config.toml
head_dim = 64
tie_embeddings = true
parallel_block = false
extras = ["capped logits"]
init_std_up = 0.0211
lr_mult_qkv = 0.4
batch_tokens = [8192, 16384]
seq_len = 256
steps = 10442
MLP neurons of a small language model. Each row is named by its layer, matrix (gate and up: input weights) and neuron, and shows model dimensions 32-159. Each number is 128 + 32 x the weight over its row's rms, rounded and kept within 0 to 255. Numbers have three digits each. A neuron's up and down rows have the sign that makes its largest values positive.
After each neuron's rows, "fires on" lists the tokens most often at its 100 highest values on Wikipedia text that the model never trained on.

L8.gate381:159136160159116176146141126114091174191112109110120119112124117107102087144176115138184132071096149112120126171118144142166143094154149102129074170180136122112102178101133062074123180160154095168112103125141155099082112111111084152085160071173161067083187136078137096109143155117076120158119126127116162094082142117088040158111132085112120135026105160133128132137080154127124149080147
L8.up381:156082142077163078114128066063130094165168114116117167095122139107129118101103166142105050088106167154137123102051111109191127145149138143112102095160119086075188144116130115126104124148103161169132164195145100122132148122122064119161151160078128163174139101141114109147092132126122114133150066103089094123133093122162103207147068183162119171134137111088125151129085116135179213165152
fires on: "w", "a"

L3.gate5:167136140124138134151104119088147134112116082104153104083097148149080118130196147156140113109134123098094131092085126142120137094137112183104094142147197125140104115086236076089161096144143145169124127096090142072153128098082170152127140144191073102088135128141100111115122132121100161103103137119063170120120116083166126103105092085139120087138133119163149132100133103129140113112130
L3.up5:109142163128122135136154190126095127140177171116144119146168144142072111133087139132100058096103096131127104076091096095114125139098158187150089104189178104123122162157120041113147145088152149147167124138157106125063091167111094125133046124138146122173122095181108095172106147117063096130147123143114149183073105087115134171155105159186127097135118136189086147173094103118095087195134
fires on: "18", "e", "y", "ti", "a"

L4.gate198:182138153087159102140147141126136113170135078113095144116127105128102081135105165159078103153175196131098091146168128150149190099128112114177137125151141107181105157125132093085136108149084110120088035113148094157140104182111149126099168141113122153134112130134084139107125145127133138088159145167138120142134137097135165137119150097099083116114171065109136107161128112177153203107152
L4.up198:169108165090147139147102153123121143047171118132147152113126108108128091140140098165113134116138107126123122108072156156166107126157133111068093114101118073176097161123126092101087120097178178193127111121173136138109117139156149100118132133161122218137092173099194156095116087188142144152144156092093180097135166124157122158133056206159119139144124163139122149179138114197147106042141
fires on: "t", "en", "p", "b", "M"

L4.gate134:165110123132127151133120136084172117084142060132141166117123132080196162142133163152087136173132132128083068152138128098188135120111118118098137103121173142085098119118102098121136121167121155095110145204084152143140171151123133156099141058082155168146177137092079092141194113071156097106165130147097128173117100230109098108164166113124101159112108116133139100086152116093149175186092
L4.up134:101196109155109189059086172063081108143110111122105147198070077156167188152123172161114152120094136127163140115131086112113125144132173108142135100104116140093111065113079144134107095188129191104149144104181129146127095095141157140071123159096146150179079145105144102128109063101132126163125130125154101123123145169142127146098153139079122142202139081084159121114085145154107154092079
fires on: "an ", "S ", "N ", "g ", "is "

L8.gate274:149135157155158118082113138103162082152151127159172100146152059124170147117116144134113135099124105160165139144113184120180114182143116147165086161079058136106149199116101113167113153139133130098127143168100144133184073090113117189165095134092131095161100108113104158151110118157142177164115126088191112127151135082118128142095187135178067103122140165189125104080178089135162099136101
L8.up274:104151122179052164159110084122157193169127179131098025123136135129108085121172132133110118036167127162113115138098155139199137106178112135149111146083154090108180165092149109151158189124110104097131174103197135124153138087104163131155143126139157159090104147142182116125143115163165165108119159124106180128139159145096102155138103125126127118135163138167142151073086120099135114089111
fires on: "ail", "7 ", "8 ", "9 ", "3 ", "4 "

L9.gate325:099130181163063147061114115153141124167128047194151084128201205138122071113093129077042130102117143094139120182121162156094079061104171107145076106111134120155122181114133144089132098101133156113091133081131111114110130130118184153112116068126157129100149121119113110041138109133134163127111106085085189105125098199097140143132117102150180079148107114101168131090102119137139109131136
L9.up325:117153159169080150083141099162081114076086194099105061143158118189085152130105174138158133144141118103063114136121160114090078123083141175127123134153121091147165143089147215134167073173144134086197184097134115130144133097155137108102113084105106161171070204150196144132080155168107180196159146131132166104096159135098017129075122145084134115166148110117109107084193122133156167152109
fires on: "al", "s", "com", "qu", "er"

L2.gate206:120137141148096148120146146122114181161110095200142132157150114082138159117140134178095082146173109103068105180186104138136136165143099100100099098160150130199153106149186145120097086149090098139188062158158149107073041088188096135161109163104093111091094108127118137125183109070162147129141133125177147113120105081106173132151133148113090174079157121118105105119200100111117163086167
L2.up206:132129122188150128189197114081136156174057033119184098116157120124137126127157106103179100102163062180108154181107093168099096186114118072056174135143129138162139126120187117118165104128162092175157123135155113120148088118180110096122128141173137165156154136106134115137067092111103142063130182127137133165132088161116179144122110140130107147089120150119095146222146150102145136065105
fires on: "ul", "or", "er"

L2.gate314:183149168109169109112114115126125103084137080132081197080130158176135064113125127109133148095108160191122153124146093158100165109132094143118102098125133088031080111152200124154144081110197126116141118121111166153132158194123174142113159081163121069088142166086127089103167132130127171118114121197147104168118120141134150133112167125112102108122158185143130110112183103076168185187097
L2.up314:166174131143186133159067157104070153121156149130110165078108076118107101152140132072154099090103180173147131164130093101094098146120144162181100128118156146128129163127128148115120125101127138142159179160145160160130078147114183092098093073187127089104164128144097178176072145192101177128205130168102110185184101144144137151123117140155081143154116166161135162116115135067153142153139
fires on: "a"

L9.gate166:145139127150116041144175119135136089144135071181141125107120127144111063164162096095162155094102205147111087148095170101181101077132160152119100146166156121097148082114133136141086085097120151067146114123110092095111151080111172161187121115183158128142132142108129135120098100143145124122113105129074152151142142144152114144117093092138100103156113132107172141153152116086129152141165
L9.up166:143121142157149148132082143107108170091101116140059104121170165081093097114114106118154161068153094195155100104108089078137139114076135145121128156106103113159116084126159149117117149098141144160099047117163087139130079115060159124105097099214115130139131165120142145153073098159074139124095097129114031157152142177175188155155147080145135069160099168173098106153179084099099129048125
fires on: "r", "a", "i", "te", "u", "id"

L9.gate324:183066144130168148149095098132131081133133178142121188123157099117105103182101118145146078114152134156125159150107186143142084160093162150133104130157103119127147197127127161138133103156140141143091198115158125132169141092078119175104104112172102127073167163117049162116165111154122144087092075139129133088113121136176082137124150143133075082075062127130136102122125189198124163112201
L9.up324:146119179087192106124157090182209121158178093119124118143166179141069134105099168106136082154093138153117162168083123184137089137108098147103161150159116130060167178172094171127131101120123136093169098147141158101123179143145116160149178179138119144134130111098134119135181134138125156101061101115117130164172135158154111164092108161188114177139135169108171148078166156137174195124158
fires on: "a"

L8.gate260:174119169163141110189158158118095116137075144102143114117166137186119120128179136163166099055146140075134126126124182121146095124142193122155075183142075120115124157146097086103137120177143113134086116134106105095143140152152117168124119101091152111043145155102070092137067137137121124146069175168162117096141131137104108080131104059119102076069092160117122149179099168101115119085162
L8.up260:085091173039123154119155130084156113110133105090165140119141117127140094187174059123177083059084137082170118142068108178165160136135140142106154168082149071209141151109096112077169142113141169145102141127184103098129122138127111117070124123065116196120188097131139157152142102164156132157130126098143087145131152093129065150084124117145152134166138128119139139042107130122147143137136
fires on: "w", "W"

L2.gate72:104151127156100151080131131132147158114143129140171215178184157127114091097109155112140111149133108138089124216112130136133124133133098132203121078091126168176077235107131112142114160097085143159176113140153092140104051126128196104125087085136113043121142137119155100051117187122111117085092128104071148118122158075045190140128153103157174093181154145085113115087154075140137106158146
L2.up72:135146110071081113103126125107040122107145165151132105150130156130196119181131124096097086129152168139095114126120143057115159135134148168124084119147144139172148144179119152115168106179151167124141127182133153171149159106085123182157122108080152142083115162111100159135126107221170105134110081146162100129076181178149112176125108095108062176143152165085130145061090169100118121146136
fires on: "al"

L3.gate370:124176163129147144100160161168122078114108127111102139105099092168144098104153140092153067191154157177092090113104189100144191145122094095086120139139147044119108068104144086114150157137111115150081086088134121135142137174126140150076139041078149171064119155200099124151130145127143089135108118215195067147156148136124145080145097086132104161151144072170136137096096163088178134151158
L3.up370:157117091155137085119124150118146119138164086195136105129117163139072141123147173129142137096105158097114152165093112070127134122169152130129109119143084144185116192187202109144169122130170164070108127172141132140096155085194213133094187155115145104145117180102054177092129144170133116104147113126067122122095135164114153139123142102209110136141159135098203130139110157182117114077120
fires on: "en", "Ar"

L4.gate69:200143141145128171175134078124140154134092110175075154127159178111156132145167171121097104099107115169091110085078117139149157126088107166053141124083141103148125181101171047168097149156144115132168087104078116087060120138160138167114127100137102161055169118107102126159141148091117132094121069100118119147165137147174110097157102095139167137127092116134113113054172110112160172123119
L4.up69:104102082168154082173171077147144116158123056133135119075098098132092163146159113153151133139090174157068140098044135150180131105101152149153109131164200115152087129087087146182099167155121174080149094070164113143158143145125181086104188190150169164135120157142153175107164147153103216115141116114085137158174104077138152138157154162165149142150083095109123097076125111138143150082094
fires on: "The ", ", "

L8.gate143:198099122180070136094158177138086144119167108097143169122146142142123134160126134077115110104085103135101095167125120083152122136137149147134062162148119079140110112179113180075181176132154092123129132114169159159150126139135165141086150121151164042064085124100053143017133095188145111105094048123135121101085151107094119132157088095129103122130141136152141116126113140160129111080134
L8.up143:090160137175120149116141061143153128131061126088162138133141150096109145138110168185091187071167135139100124153100143158098085165108120137119125130198173154136127149128179150084087158106206089118123125185116106100130181159141171117127091143134134107143125122082152102103112167087109136081104077131071099111137114157134068097159178140076096175139132030165099148084120120189189150101096
fires on: "ap", "op", "r", ", ", "u", "Can"

L4.gate149:173090137104132163129133146157152154115081100110116137065109131171137158105217152075068088102154158085112121154170126036119182187126129158158132113113150104094119147122119087144118188117142069119098053124155088157118154106127154144114141175121156082110142111112080128084124139146101135113079134096088143087069137094122110092086104105145106150138174108129038170082115140153101177129103
L4.up149:087084178109195189144150154140160133124103155122095121128147128108139183111157088116119123125086157189128087095084150146100125151097190176104125099129107165124093137055128142163146150098182151182168148096167097104148155163161163115079102164100139175168134124204066169121120093104097141112109132078102123124126036099101088145142138131173173185145087123093146167120059176166170141146080
fires on: ", "

L4.gate56:146137118164152153106114102043149083131110088144184151158118168128096135144132167150101164135132140100040071158152151115121151148119112106162108161156123128101105116132155110156146075135099085117109143131110113123146117122099178158115131177082193095123140191083131070122192105095113136135136101144126159120151134162101097172171178109147111110135109110140155055086105168148129118160135
L4.up56:130125091127128127113081110050102075083133102077129166135144114148096130165129144152116134111172136112099101159117133068145168139102153119132151103132140090138137116135074086081158083095106118151126179095092090126148128146137067146149133140144080227157081084153129144103153052106110112135127123115158155138116011160131101126192145109122139154161108117124158094127077116141123134079113
fires on: "y ", "is ", " ", "n ", "e ", "an "

L8.gate120:208136110074046150123138132162125110132116118102086120109161152134093188152186162135101166120151196138125110135128081141119161150118141182110113103134089136162086169136106106143102071157094098111161137158082159078157097120137101164100135114115184166089143180128090180093139143153150143090141097136110146163097129147089088083145112180091135072090064129111137147090140100125122100121143
L8.up120:133104137102071186106140124084142035175116088136145146097164116092158158169132138193108119128106193167046131087124111118173098124140176168117117147162107129134127086196123121104114096127130152147114122199100171104123133143155153165136132115182142102057121149170107085101068152148147077089113090177074147107118101137102107093123150136058112136134114143100113088151176083137123152162162
fires on: "| "

L8.gate306:101111113099121100036121167126168026152107123139101167133115118167149119186132175121062173125189147104116119098129113159110158123129190164132110123120095106065098153143092092085092081140104116146094083169154092198106118112081154135179168137129130088147116119184144166104107114097193164131140209134105146154119150141134094139135144143135088125074133127084133181130139116103085137182130
L8.up306:172035045101152133103136107149195130132073152089107141171153089159138140116162182082114174150212128100099076137102137166141091116135133169127150161114136101102122153152084119136076133137178105146120079144127159113107180125133095141166137096095093089141106114089164136103112098136131138197193173132133137148138104116127153085111176149116068089115076130126158142119098121175112153086144
fires on: "ter", "ong", "ain", "ch", "ers", "tion"

L8.gate101:134094128146127110163162158209151132137126131103092150120131160104112182104165211112059119098073110129102133186093120101148152150149187158131097115121186123174048098087149126150106097171173113126073098111136134089103159156128086190171103172131144101080084119163162155053105106104170089114087065167145139119100141093055132107162111072115118119097130048101101137138137160119115153102115
L8.up101:180182153135148139099162128129117106166143129155136170100144100078183152128132121120091157185158154194114187133098119159112174063124126136109098103166149096150057106108125098176139124101093188143092149174158075099146157196132167124102209115167148175111174152102122139147116171089132114111112110138078142095070066126184144108170180159171122100166086099128178152152141067147196105106137
fires on: "| ", ", "

L8.gate125:120136165114107136154092104115173198125155048157061151106115129123140119164112135086134125126154202124149111128159194142156142084075123103111111151147113097088100143141137118157133141144085159149156084133122202145190122129123154160166112106131157100142122090127103054074086107146156163160107168119063163114128119171107130190114124127096091062128162169111117074082130099157162130061138
L8.up125:149047149055176091186108141091126148160141171145063109095149126110097140089091177157144066126129165137094139120121073128127140105145152149055151092139109143086175119139124139124099091110120187106147160170129175111161162101140146160189124151103195144133084081145111202153127095150133167095137143134150140066115132182152121120115118146134165134086106185083142092149166130122126179124148
fires on: "ent", "ty", "se", "a", "it"